python train.py --num_hidden_layers=13 --beta1=0.9 --warmup_steps=312 --max_seq_len=512 --doc_mask=false
MLP neurons of a small language model. Each row is named by its layer, matrix (gate and up: input weights; down: output weights) and neuron, and shows model dimensions 112-207. Each number is 500 + 40 x the weight over its row's rms, rounded and kept within 0 to 999. Numbers have three digits each. A neuron's up and down rows have the sign that makes its largest values positive.
Before each neuron's rows, "fires on" lists the tokens most often at its 100 highest values on Wikipedia text that the model never trained on. A number after a token or word is its count.

fires on: " |" 27, "s" 11, ")" 6, "d" 4, "==" 4
L2.gate60:492512561503518520472520473458506534487558460550499444508432517464439562562561493487439493478501502413561540426441484477500449532501586507442451487456489518512515414479563494524480557470547478491533554480544498464510461478505475528494508513448435513563501438495457442488431527485480497464
L2.up60:510403568513427563508459518461517460505534470581538467432550411489562449463475484486480527423537531555526456568518535567478491493493545520447475530541497501498468461486527570517528523471520562531522418569537556518563425532452489540537511482534496448528485545482462526436457508529451534566
L2.down60:492542509470490544488502500521514498451522488514443476494508461514522506559509518490506458546552492464468443449498468500543554501504495485431544517527463444541512468538449443513500562501433486479502433562465485506471477509489497526552493462517526478484533450513495506538425511415443506531

fires on: ":" 25, " re" 20, " Re" 13, " |" 12, " he" 7, "re" 5
L5.gate366:495498497547592491493542457551502515461516457515491433534477502498467436480438501435513468500482515432443542484469414460485486524474542462489521522514505537557477559464495417491489549503515502458428463525550497458532459461470540511524522492495463494516480584502474552427525495471415504521
L5.up366:510550491488481541476480449487474445480478515485550528540498607535413461525481478430480517473514458468446527524547440497456430493484518547496618517510468504517529611467471557530508491583558445444533497527528475512449499541451520511481543505491502510500418532488487552512507480486522451481
L5.down366:479498549449509522409480512520451464507480467586595433549463549502459494485501525510468455504422520553436442578479458509419491440465564534472570517543467565477525580505474540557500509478610528471479496552523467513474551480450395430454518521545562382541468419553556517446509479496502462441

fires on: " " 69
L9.gate708:471538480563421542545524475529452527465503478502527504559461453499570469507529475533509524533517481460526567590500505434474432467514491542510496529559485540479529493497538418447597508516460448398513498563505504528383521499502492513486485486479550573533532496480488505514497487564469544545
L9.up708:510477464627521501476568479500541502558451600452484459519480510446495492482503501467472617489566546484585507523486604506482507455539433502520457513558530500451502483501509489467525527490456424509507520473535517484497518517531518462440541518473449510537474511520518470414520512532531490474
L9.down708:502494545510542460501512443455508459488542510509493485481488506499498517478498531485562507464514481510436376472463508483535558457448510458513417477494551526528476445496447490451482412548482466478500505575619512472555602510542429374525520487513528492638557503524520499471480525455556481461

fires on: " of" 24, " and" 20, " in" 13, "---|---|---|---|" 13, " the" 7, ";" 6
L8.gate152:465505536510458543453470501462519426519444431457466491532554488456503545494521545497438469450523503433530507471480520493523510488523463482539481498561560546495481469516457459475543533571534498534510577501539516541478545513474489538571523567448477453525535485571544552507437554517510500500
L8.up152:478500486578453496572478461504433470555467496528515485448524529458460502515468463495471455544464515445495522524441516474481442502487505520507488427486504462533468502477546514456457542512479496495515541427472494549499433470525445475478507494468416501569409513512502509508482504428549483445
L8.down152:465544453482510475449517455526478511491500498574457518459488504437534489458455503422483415453494513497498516507596509480483626490532493506488479454512428601478471474451459479545538487553437484567524441558452482448473539529544514550487562559459530487453459495525455590488446497514491502516

fires on: "el" 18, "er" 13, "re" 13, " Location" 8
L2.gate199:486509434451532495495589526521493518470454532515532516541440547424454505503517489490501521496551473462497492521489484487556514556452569543505510538497551549498485546482550472443470517487480551506561568423510585466492507443520440527448522476547519525486486530535534576576518464509515513476
L2.up199:482488543534545478500466466525541539425438459521575408545447414542527474520501483494518429475455510462510555535506445464445465523563517502513495398444578491520439468477535537545481519484529462528495461569471468519557443462481528463460505541514516469439470534526529522444486513491460418527
L2.down199:434490523477523470494521514469484544504484516523510449473443400451526505425498429533510549440518475481557475444504518483510456546506475488522473390461534506522498559636515479496510533469499488502452488453438485474505438493558480475524471505477494559456579417425535533453482532531513474450

fires on: "," 37, " and" 31, "-" 12, "%" 4
L8.gate577:481534513489480473526480528472531461547604521536548539487446465525538477567489460446482460531509500461465522564438519465465561496478474458517476477579530446495491478537450543450532539467540494491545506499501564569481413554598551453543534422456578469436496515533449530506461566447496489460
L8.up577:525537495503485458452468472535501511472453518509569510568452444489531525550494488526497475532635496480494477532528506559531553449470534459418481424455567524467432482445478594516457464521530532516379548564532497485568464506501452483505474495488476490500472531576447467419526476567471516497
L8.down577:458472479500537552494476457553523498515510567526590535497543450445455532469461513471501462476531473512523603543419493460449512455520525522489502497549475465499451491514527581524521512436563472503494536508503488547492505530550533472514520470478555498449529518539464466450483530463481525487

fires on: "\n" 51, "," 8, " was" 6, " C" 5
L9.gate433:510532545602536553550440511489485541557481470488474579529501475529561470501545532541487520487498446503481463460473464440530505416545417510455507511465573480466486420530553521494460449568501516572561524555562537539478498536580473468438519472491480464521486458518558528528538524465500526489
L9.up433:422512535536495442535465466541490511468478526506452496500537491469531539529594514469456500559438507473572451511519562477486459456508472553502595563479519503462545430489518513433470496540502532517486552490470559549481509459437484486503562393450518483490521513465548494465466460495474467503
L9.down433:488405487427522518482586461476541570543492553573547458529492545573475467525516493519548493507484540495514542522507566466522516487485553498544505555605445513516537525539517484543509556521470514509508457492477555452452494471508532502545489551463519520471570491464494591456435581463492434545

fires on: " the" 34, " The" 12, "The" 8, "s" 5
L10.gate928:487501456514506536477535469468462456404471502466516408497513494479483501512521463487547515512505438456553484527420506534542508531452453519470471499524487502545457467507474529488532487413530530483490627591487524475432432514535506489501511493473513524435495480508481570514500555457544434499
L10.up928:563492521509528548561481535476492508494550450489480513532469548507468476536501544540542503493502439443513550440468440481559568536467490463494451549547468473519506534510551508513453474516504489531438498482484550480494506475560501441500424523558548454492560518517511518477541547470479540540
L10.down928:476457575478524550491502494431450500521535544488496507454494498470459573495546537464490499529480522457525516526509482482464524539538449488481490566511540484513442586522562507475547463566544484494491512515454483471417476438477452523481525470476502600463512547579488450540538400480541428507

fires on: "." 26, "s" 14, " The" 10, " the" 5, "-" 4
L8.gate102:539482437549507505493470479509429451486507422544531529487523457458527524480487476482511566535480493488586455502456495473520505552513540535509507563534482559476521444475539501473393503470530495509561527502452488461520472471529406552550582584508571533509461462519486542444487542468469489517
L8.up102:486470467476558505561558505545543447489539574486483506516453481459544498511456506524517526501455463461571438482549530486475558550540461562586544555477520528487635442567493507481525539530436471526551520501543532455442487498508523502475498521463512536520462451506508562530524539486486494482
L8.down102:477487513514440511517542473459506509416535536539541540527481530467501511520474482516516530535488503499482497425510490473497510514526540470423526507464521528475533491515490506571518483509458484477531516534494489488430514503595442467503474505593522460497508455518503559441409466505538457464

fires on: " " 37, " to" 20, " \"" 11, " de" 6, " To" 4
L6.gate392:469508491411489522502485448511543589424482465575520449497442483462553441558516482575508502504534435508517523531390419475525398495523460425454494522547524480526451496535507520415553506480509474498406518540538523501379491503473473562479442467495486457477482556519493521502514530516519525540
L6.up392:483468505545521486547611530604509514547479464500442472425577504483404551462541536476416524437541493529460512459510566523552528487548483484493494495423545564420423463527501489581479462570471537454488453529483483478469521495476562501452452475504476492547480483478467450501425457516483564540
L6.down392:453468531520566549527496418487501508498543420535463478490527446462425579510578410545527491572459488543434450612482476509524481459493474428517493476462542556491473506559492470548541543578551502546477521496545438524534521538489569550476494530472495493625506568528482456511443506421493525468

fires on: " he" 23, " and" 16, " was" 11, " the" 6, " but" 6, "," 5
L5.gate111:503443449524516476440569485539448557532491513512507462480519524548586530554543441491533459450495516560533522497492473550450480449557459495498523503527546504472426501553488506472456523525578417494503598586426553511506546511484461481552526527479453434501510498509516458533467498491503520463
L5.up111:505392421466519496464474468540510487540442537539461446509585581475587495530490506539440439507549456487425543505496495440468537446466408462481483476432528502497554488510473555520485518597508518465464510508610465452480501526445515466479484462511443470431425527482440459540459553507534484515
L5.down111:566508485527513422485468498500471535558460510506470501485510432439521582488459477482478514495470473449520529483512511444446444523524509472497508569369541543487515559525516521531490481495460476473575440515461510451545539475467517528547525545487458533483507424528474539455541422486487474497

fires on: " and" 34, " the" 11, " to" 10, " as" 8, "," 8
L8.gate994:525480525546506503443415555526544455420451470476463506561479544556528450440513493515473478509460451463465582529549531531500528472504453471518489494480564552513523464468444539510501397556561517467498547451548515459513520509495500534507476522561529532495469464544494460507516531525476500543
L8.up994:500510491522548493539493444492509541509517491448468525475438532494481471559495528450501458546496499485499549540467510542587489542536576460488501539534543526386471577508500533504492476489547419541479541495547493551559525543499483527488472524460513551492519523504505482593455527498507468500
L8.down994:486595607532468457467494512490456438533504509563523416503512490493508474490513483503442511549499473471585500509480520415494444439548464470552459563523500418498504468420553520544482486474578526512524506489489449465473487483539510468483471516482594535488556514473472518475542501524519528506

fires on: "," 55, ":" 23, " |" 4
L2.gate339:438472498454520501451506462504522481516531455527358489537543515447484408507488602545492498452519427510484547485479467470481506491534493497470515490523488471467478547497446468547529462485537527480453574506610558533579442500533466502492557528501461416475528561570508503509555487518504487453
L2.up339:473539430519550476465559486505477522466528459476481495484572496513402517479561529516477531436520547462506532483478493456500444434465503540518525438601510468528494494503506503496396516485534388463435466458566522565468558559433464489517513578523500488503523497499487542554567441522471525502
L2.down339:370474486503552534486530506519497458414515476532420448464520502565448464582491476519451544485559534528508475476512449440509476519481518447498486535504462568543517497600452497529510477538581507464509504559533479562526506474472512497475481507554452497499508485489407527449571453520524535562

fires on: " 3" 39, "-2" 13, " 2" 11, " 1" 10, "-3" 8
L8.gate210:499488542486500492557441512499504485502522523529481534539513452499490419581542420577498574471460496476510491534573460506487467501482549468509458553564511435496491452546502469516460504471475449518483517469409609473489479457537570520553413544489488543541556579534510531495514445532557519507
L8.up210:429505410503440490517460525528453497511428522533544583475514530502605491515532520515450521544470525526524518522462492509519436476543502540537494497523553483437496465388533435499499454483467487474491526518466510591461522532539457493531454488437517515482539543520474426415492483461479543504
L8.down210:512503533488490473454466501581516539514477518547482485471494529563412489489466440538471524522458539492490541494504532559453415538510544439464545485478485473451559498518564500477488509450447542517471474537429433437461509509479498475499483502461537467530512527497527492487507479496552496419

fires on: " " 77, " d" 5, " l" 4, " (" 4
L10.gate222:531441422491454542410446488492493582465474576574483472488446539501531556569538449544500523488505482489488528528454508534577569504558482484514461542543525477510601473535358422477506523548483476436517546561503572472482474480444530452538482461464483511529558418531457478517460497465478425483
L10.up222:485511484475499532492508495503555509478526440514417536469499454460501488503563518459467525577522541482497572449433497496586454499497418498519526442497512544500511452497505469403500479501455501527558447537541509500547476525514453487502539511544538510492420536459521438453481524550504496534
L10.down222:471509562515490500457487474532500501541537569439494547512545500473514398518533478490545488518494521557543477512428499500409453515532498494546482512419548486488497500467435539474522483513528466491508496530553530457493537549470474469495458447543544454583537478539452518445495521484468394457

fires on: "," 79, " to" 6, " at" 5
L6.gate712:396486484512504527451427473561536486466510481450527495527485500455489422514491564506500467442504503416537500479501533481537520521523443478522549494565587566497500471594487450522497427468573571504493548448530524447504470500517538477508488526482506469509453513524456436508470535473461489513
L6.up712:494503572538480495498434486472523546476487448541564454545451463485451535497593504525460488601461515559481520511518486470490497473553532484476543584487388489494520470480569533481540488471512496481456519536568473565547503524541512516551525526481474533512513478482419473515465537502460471452
L6.down712:506551505401459472494448513525455548568457583536566544468484490466512479468536584524446508534478456488445546552492519531560567455526517494498473479541551440483434502512492499507490580561496508535504489492481515518502434480451491486451451468424470513480598520473498527476382534522485493535

fires on: "," 37, " and" 12, "." 6, " |" 5, " had" 5
L9.gate216:434479493512583597445448516520451481521466481573475502516495524473567493448485421436483480492482547495453578591470562478476450489508501517614489525517549524463450459490519534500512437517455448529511522463561502513549422472476492521520510543488476503496540463474507514562507516507470445536
L9.up216:527524468470471514524506517528482535556473584600500515582522527477546472547497498477461524499494567444513496472506449560454482512563461534491495514495539548468510478401541481533454559560400487480492537539524523579512501537494495416452428499570561532463473494420514421537442507487508439462
L9.down216:458410525520509520442552473536558572513536504499519507530524534492519543494520500496533509491522563412489511506558474483465507579532586559536515496483519578489528524457497473549556479451506389446479479465430499489504484481558464590552519519535526532497496494532473475454618456541474437442

fires on: "s" 19, "r" 8, "V" 7, " Vi" 7, "M" 7, "g" 6
L2.gate644:482449580476505551442510444512502527468516489548440461541507508483567476562487539505551506500559488555519488496465528454510511597497536432534514490479578511506476523519517463516406520464523479533465484544457541486462523473470485530438482510443458518466500539500524479466475569397483558478
L2.up644:573526483515494469546468460459511461606477487511482532564497485562490530555525461527501574460535522554455414485454550533467467466441529462477551428517486520427454525497449500541549435461479501463481518514419577491572425472503478536561483530526531502530481494499485530465531485458445513501
L2.down644:483495487542509547513542578541550529551483460526532530561478511575456508523460435525548522516525536504485494468436532450475493471532511497593509539496496503524534538485461579566482507544474500460468529456564538507549536551538502417515485483579531506465557493470513470516550492508448504551

fires on: " the" 20, " The" 12, " in" 8, "Early" 6, " until" 4
L5.gate979:474425484507528536520494472499414527433496402444453464582473546484504455505535500503552554462419517520456464493468512503467464521517465539496503470488449579483414556496522542522453590466488477496528510508439461530524507477523478484451584522443508577491533503470504466449474526467493465519
L5.up979:453501455557555452529548440551513489500449399520422531479481478497536493501479525476510514457536481454518489467531535531476491475463476591491402432487419470589516449503511543486501487500476516535525467506495534499492481524476529460577537394452526511552595526434458520522463549488532509529
L5.down979:509541530478502546459504534513466547499538571476513460554468513489496570511503485530563480569440506437498528508541484496509551480517529416479448574494576472470543596476532507496514438449554503500526536554506497518478391516570543505550432518558420522502449466555609473520487464460528474536

fires on: " |" 37, "-" 34, "\n" 7
L2.gate993:552495460477496517525524515522548457636479468530464555525393518444489456504471591441454602499509505469571523554439501449466501485469453458464424507506446499522539484470506526477535561472490506503537488486524580516458589451528490517485480437512581530515541487522436509506497532529584510459
L2.up993:507520478482565521533495466578519541536575464509531451541519572474482468517514516483540517516588547478492545548563492495540443496477519495498523413495418496551467503520518470515412556518514571522497511496478489549442520490533481420527525478522501558392515522474468466537452455514465505451
L2.down993:484520419497458457519503473481575501558552511515564450471531506502549557522504531476486500530507477473520506479519545436465497564453599497426454482445485564538499370452469486545452483511543491432545460510505467500572494547495522518532483509613395510464499553455495470543474496496509462419

fires on: "\n" 51, " Mar" 14, "===" 10, "b" 5
L2.gate89:442427513552535443520472517526554493511466573505513514531448511518510486515513480535521491536461494483554479533470514452531509557461450550519472493508463591492546480526484503486503476446531448398458484569481518472531481524555565519461608477443451459422490531550453494474532488516519570469
L2.up89:498466518550572479520579465533473596493556542551512572487606528544539512524514547531515557509474497522465541475510564508460496442517522406472526502509539510498479420493489471465498513377521550539591497548393496480531492441566463432493520431495486524500509502491526513544527495492525511450
L2.down89:553547428510515444459505543439525462576506531504486584515501516538542536462561520497504460501417574539513511516490458438470499516521495476473523524446495555504582548510446442536502538478496537439545495463505416480514509532544451491428492479577482508473540489481495555573506605484455483493

fires on: " in" 31, "," 16, " on" 15, " from" 6, " |" 4
L5.gate96:587477425532522513492502553557478563562458492491481507499454519460502522492500423488537483484538533449418504521446559522436527544531504495490488492505469515436523504510502490514496520515511504476471550445515498515456513504493496468598471459470465450453515469461473423423443484555470549545
L5.up96:489535468501450527442533528519529495588495522520498468497500546471532498470502472541529503521458532530537592512460478423531513474544458404513436529437538531546467546507558491601535557483502567514422443564536562518356470508501528484499458544449471505528473476478519517478433502502507437540
L5.down96:468531491517485496494530590549489468444535470483491496505538531540449564537601496554490515482541477453493439447529531523464486599453437564513508462471479542478524499435524461519530496521510452397560556467479455434538497470501488517477520497463545469500554471536538494524513415414490461421

fires on: "==" 22, "===" 17, " of" 15, " to" 11, " I" 4, " on" 4
L2.gate812:496440500505516533479472429506514443503473515528519436488466488448458500451529499591459591464430549539545473462499487466437423509559545559495549548506510414440458517514532511479520497472502518488483473450543475552509510554504441538504453444476540458438514479520528469463505491565584490488
L2.up812:510496567532510482532536507482536476520498487522470451523435502477505424484472509525481493521483447491486461508532574501449446502521395561456465548473461563477549490466496530474511479544485395577483430490419451469509476498440482505506516461562491415489439575469497450505526489455511501502
L2.down812:436556473492577476501515540573540515417475503441512520461498529484515494549586465452502493483507498466576514461487540505540431453512487462428531445505499495465473472477532548546540493566466499527559485545474553446476489533515522588527552486574475535462448440488529467462470557500451501507

fires on: " served" 17, " " 14, " to" 9, " worked" 9, "." 6, " home" 4
L5.gate870:515461497435455588521510426451521494473503521508489468486523481471539532474548476535484480454552500481559577570495539430582452500512545456437503472484504528461470440591578445493475461499530510476507479492495561519484467523520457489463549482417538542493573500526497531494443539579484471574
L5.up870:411507477532491513453524463519531473541495501438504463484518404471527484472518538497472470472556530487525503448527521439486515508480456522491471554585523469518503547504524491438534496512535455491501441475529507511507540460544453490488522474511415598570529453533544547518496484511481438508
L5.down870:506477471511403504550487511581571513464472516440460467457453547516484504463461466579494492515492440528507466489510522402527469501482527483534500558479487469513440526451523475518530499486446413482450491571534448506492559523526467435506514516477483550556449489517577536576542472491514499477

fires on: " |" 60, " were" 7, "." 5, ":" 4
L2.gate340:504456410504601523422516496423510491453480532576412552492460490536449505503500417505515527479489511534446562604499507476452549483589446516484478490542448501456470537523506505534506551469566456442475508467500571500542450493495488508457480529499501462551556452544551517492512496459526462501
L2.up340:497479481511527665391504453551442557520453524469467452469521561496566500499542473535555514544504543485479470469470431489473463517574463546471518458479481529534493502443542515497411455560498542484466469548552512466486531491512396551495513508502494467417461534536511481509505570462530481485
L2.down340:452527448532573497536542517510495498519509566512453500463467517426480507469514472422555464486459509450549557563479509530509510481524522531454498489522533473445505499462555553529510442446497428522534614408479510536518504515468611506443458507443529546535488475459527573467499524540486468417

fires on: " to" 37, " I" 23, " O" 6, " Co" 5
L6.gate342:527495495494520545444517474561520564480455578573418483501516489488400552430516532471446550526502529512462533528500394535503500534521510474530549476519528491514445438447524488491561481541485600473478548491508476598456544503442510533459455505583498451474565503506421465541519502452510542500
L6.up342:475509536569478449519485571483552468576442479556506487544481473432482501543530487464551475575518418452438559567486465441508416546488441468523508517450411466460521507506547508485469562534522493521490447429554479512491469520480504519442470542540552453522507497456482467476487519514447412453
L6.down342:521560468489491525512552481483524515481555479494465489496421451472481504589464532542551517508520502499531495483514417450522478536453501439417454423526471523504530565527522522591451520500487504509522525567556532498523540524537558500456541553537506517503525479519467472454496517556507483510

fires on: " in" 25, " to" 18, " of" 13, " with" 11, " through" 9, " during" 4
L6.gate796:507468524472427546458524473475501407523496445509444478541494474511539446538476523523437518529543579446511505425430533493482524493544477525437493472503515511431579490513422441500514534513490519521484486468483490484498504450582537493521482611487551477454499461460498551468429521445514518482
L6.up796:442436505495527566471527439496533482578429410527430453541477369526533454492493511485442497466529443354523552502522511512468453483538522415475509500464451475496542510543480435503530505464525489484461547492539537506536488409528474541532515521472435450512486443507527432511508486435530442459
L6.down796:488588470432510463446435524546449506541521473508566529534525568498574449510507598548546492530461458516472480527444479523540491456470468450473510501513590496445552530481408540532479494557453504467498449554575469486416522526538558543472510500495554526512551472471519498460501489482505487472

fires on: " " 28, " in" 13, "-" 11, "\n" 10, "==" 7, "===" 7
L2.gate664:488491523521480497500508445500447512494496483530458524498443523525504421503487466434524507499509467558502484554535565440496502564485556402499483615479549464527475517444550451513453473554433457475456451505472522491449536448509525547503462479499569520538516575518496519442519476530566486526
L2.up664:475477606558499469474504493429473517467470556524437497551459487460440524544522539504515544524493545476554455526514543442500413511487469439521549516568544538529508531467527478428468544521466433473556526505531488431498479446406477447511550507438442506542528521519599537488566433490564516510
L2.down664:491578533486471431488513491461451459510514508527544568542450529499532511514476565502472474504582477495521462512545483426537512475498505378499495477527457508503526588423508477560541521498480466478510517555483500486533511463462497471505502568471500501581450492458543440521452511470556462543

fires on: " of" 29, " the" 16, "s" 13, " his" 9, " in" 4
L9.gate369:581474481524546491460501430472449517479552496442508500449484537432542580515544443543404451453518450486492623428530490500500518473515421504447461494518547499564465480496487464477493523476483472443486478552521487466426458512557474551509450546577527485519516474560542557507442581475441466520
L9.up369:514517454527485505473516497449467488539435499511490495504476552517492536580525540502549465490427473542464489475518493445479522508485503480489513487553555474503496521410500452483506465502504470536445470534489493525465482456517473542518499509409511455490433484562456481544555509536496594514
L9.down369:469522563478502499486506524525472517506487478516492465494504559487523456521538504483460467529503454455560496492488545454527570436495425491494487461554429542544481508504477502484522488498560504518517480500491508441510535502493517511500474573523482565403542549465530587423530530507474500494

fires on: "\n" 55, " 1" 13, " 2" 8, " was" 4
L5.gate215:562480513532537544437461515492595480480562497527465495447485470516430448533425510479554622453498494500560549501454555465446457495474479507458533478504491485532509379604522455528598520465527475510471597528460575495461540476530512511481417499512508478553515442566552533476500511476483574438
L5.up215:487483471473459547433492474546526553520494532425501474518457463511543516473516576495459498531485473539467509488443463487564369514494458457505497463529535438487505482532524502531543547422537471453477504464593513552536464495444474551379489503493434476475561499471453510482520547428503533508
L5.down215:457471470537496477495488458584550557458518501448506544443462523541444428473471566543496586494504475461544559467514512553463425473450492470512498551518503421473518489517535520510561521410505417490505544460517530496515437534473518459443451485483478502538489490425468498531429554470463501484

fires on: " the" 36, " of" 17, " and" 5, " taught" 5, "-" 5, "," 4
L8.gate390:443469486506536504535472438444476565475481420529550532499522464470534498480525427533506495497533482505540555504511489457448406539502418535435441493492509605487457504509477461455528545472520533514502461525519507542498486508534562540500481452440449484488540442512459513465447523465479505429
L8.up390:482502612584417516490511502496522495516528537479445534461490489367501509556562498551477432443510477506526553488451505512487535481545488509525524563517495518474489478454547499548575565523504507543510587546542487527499556511456483537519491482506539548549467585410545514478507549547437500497
L8.down390:439524518475450513516480467476522512534521529525562479474534441474469497481484519537432515563489444569527496529443506533538556510529576486506454548458503491462485509496502566568496533471507487518484523530479449491510475457543491506452449475439480500550476530502533468452463455519513548493

fires on: "\n" 81, "." 11
L8.gate1019:535461489561465538520451463465450449479516488492513502552452528541505483490530489511481473469525527518542412519420494510577420467536465434506512491505525539467512491519560496464533517570486529463456575522516587485515588497468483486542489426439521514558490496462506453504487519524530536453
L8.up1019:587476460448399464502467428503540516520558445476531568500531438481393476440544490493508492554435530531474518530429479434467550404515486493461506490509469456515424553504405591512431430522498470450548480506447486489506518468518458528453510586549562483505460512458498613514450519416552482516
L8.down1019:517474553533484496515490506470579459467490560451463485462478489448419523463606518491468561516469479537472496478520492440555441477533533477518500471474496510488445448584547525549490552624512465538500500486530509530543425567456490524466507475491532506595508496586522468500481551452495496452

fires on: " |" 43, ":" 7, "el" 4, " L" 4
L5.gate528:472573463533495433555480503421558479470456516464582479518469418559500491513422489510490532512558567537562550572379440512496476541487422551450458567472513541425458494492553500400576558528505463482454492552539550528534497486543543588464454504540415497431447526530488515541467484507549467466
L5.up528:562573484507502471484434502539521452533438556554509557543538501474447517465539495503584529490510570527459481494541459441544445467492466496484520484558497544538516555493477515490445473491499506489520482543519528566452544520372542487476529535474509572534523499504534471560573559507510507449
L5.down528:544517492524508452423475505545548500569450506474532501542509515478515532515513518460538450544532481593506507432519487470479518554521509441411476443553494537508451549490423450505509435424509532451416578507511529488485569504461493491455532487543594500468542538502567412486540455486535496399

fires on: "-" 61, "dic" 4
L5.gate1007:482474478487509554541558519554456476484479416464558474514477512461546567493513496458486619478488585500581520554474477499478344491565491466483497543562547438541558463493530516481574498453515426568423482469546505492470459535547616542502367533422545463445432499454466394473495560490479475471
L5.up1007:498492510544543550487539483439529501469538472477584490520507482548521504461488504561492455557513549492508539457577444549452508485503540516578467485506445488504452456477485506529459485464529488538522505499439515440593498421541529509533475496460464542468493523508451539461476589503524446415
L5.down1007:522576583485525509497507565515488488457523481423485489493449500440493458614466445511469502470412501419444516490487517452555516530487523437526525577552488560492484533557488449436495422473406533539479472520449614604495493515527485457529514573426493485445472497514436497510469525494485591517

fires on: " " 99
L2.gate961:501481463508499543480503482575557551489467532544498473482483489459483491591463491476459523478497483528516490532484547547508448512502492454526529476500455575465506512644535410509512535505549421471501487482487590484467470486487546499513482509473534547531484446520487483444525475476432509456
L2.up961:484537553446449499458488482529524484562511497529462472483501511459463420481550495431517522523511436476495516483536529482468494500575572536496565539500492537531550414482544521392501541506483433431531489497523535511453532546465501419525477470474443515541484453480495447484518494498468508480
L2.down961:471543596449425514446501462434505501595509505523541516490453500507488465456486529514479552472520472464501499520486506497467498526568477488490536452474538529552474496480520512533496467548529498439555465489468461505517539511439526414474561498545520484620601526483462469474499550484543423529

fires on: " |" 61, "s" 6, "\"" 6, ";" 6, "c" 5
L5.gate492:476506606508491458505485484508457511493512499472475453542473480510468538484477544482475530441489545486491502453506533434423476566518561445495465473511604567490540450465492535451443584441513436447583502532520560524516482484544529475464520451443463536574504533480510474508532511468512563495
L5.up492:463481505543517583507568466468549477482468502578480483478429449530479491460521563501484494492538522468508466499436520498525461479575524535506566445510539478521537471489464516606542483494487531470499493573574503417487484549442473441492465544452445421438566526474528556504463459514465469503
L5.down492:458501445519443523544499500494493505561451434532512499446495494495553459464455471597529482461454593477565473519419554567510502506510535542511475451529500523496431520485491553493511485381521443608525496585424495566520523516554435531444510520550518413431573481587497530471466526411477564491

fires on: ":" 55, "\n" 17, " |" 13
L2.gate48:515516526503487503498434534475510488478522481483523520515486474490431441504467510527494492449458522501513470498482494525510451543485432545505514488465500565546523469559527473480504515500580500471561518547486558511468571510526545514465468495523482534526531502459472507580534445559434478459
L2.up48:474587483478488524525500428516498488474575540532521492495479534453496511533466551501534553520485557569521503468475563495472472623508465410463516540487436508490459519508460527458508500514495445433557455518487491519487532508556449533453540501482497490454482500506490577524599484575495481516
L2.down48:516492499476404468489471500465540476544531444487484543494493522520501570497515529558472447538556482485511545476493511538503460536481462468510549506444426540579463499492528485567525515521546481532527499518539440494536490590534480502530515513465497514454558589542570509533482556498506461418

fires on: "-" 94
L6.gate673:531545531494498495480505475496553493442522464491490484595418456476501475531526532462459547542466463464543442607440515432518432507505588483444531514531571489529529463505565462499562508525541565534410507516589560502464579476514425567443462577501541527465491515487503512440437551507479505495
L6.up673:493498481509558504537497565524508484510444470499563504552490496496473462528451446530463500437488490451458425496489444506518524476537492471567495475482466494507490475495457457538406561510517584463471514575495501427489490552485504490444492543548512527560526493505461514480485526554525462474
L6.down673:470511528540541474558544538478446490443567505508556530534547517548418548583461570512485433500490472529533552529492466563506482461524516459477482471515489549504475528438470477488517518485507501498455489567470472485429541541480497472491541549504496495464510474490466513453506499505531503516

fires on: " |" 40, "-" 21, " and" 7, "s" 4, " of" 4, "." 4
L6.gate615:488442562490469561478517460548510442503536406473454536520517569497532504499501470551499537533554504501514587497464555482496510487523471495502416446483495494512492480504524501484454569469528516495589484515473529469560522428555487492445424487505484507454482542531446536424435546478478468443
L6.up615:460499584576459548488523476485482515516490511500529445486450491438503506527495558544469507507465527510525523495475475478497569489470454473573460525440537491519516407531535494550500453503497488508574498470506531484398512599502443506488470512488444558501443460509568526508548511497476554481
L6.down615:441548540491550507472554400532467506494484574493455445386578484519505514496457541462486470561473529551421523458547489507483491532467537510519543451493469598440494566464496476516445420549451485552495495510485455532454550542546505512457528563492498494488443474505521491492523517432528376592

fires on: " 0" 17, "rum" 16, "-" 14, " on" 12, "com" 6, "4" 6
L2.gate687:450482443461546466477574529612516506437529489500523448503529504506477473447449479399436575439423465514542511506461482543498546486520513513454449530511488458568455463474545456449514476482511479481482448580495494481460489517549497583552553499465477514501529487488596451502552560497537537469
L2.up687:432449446575548496529471494534520519352482482479542414473486466546519522521508477507499570512484543524481486590452359494572461481548524437512530511512541536465462518572468451420455498509501471451449483524465519510400514530462529526484417489512497531488542496522486562487466578543491496467
L2.down687:543452518564536487495554575514529519478531445559525493470565505527505541538469572471484539524518528461497509525477486542519522516508444402376589493542512522430437524462554500516419523509569494537523560541510519491494549557493446545494389505536503432393541542512456539419482458485536490432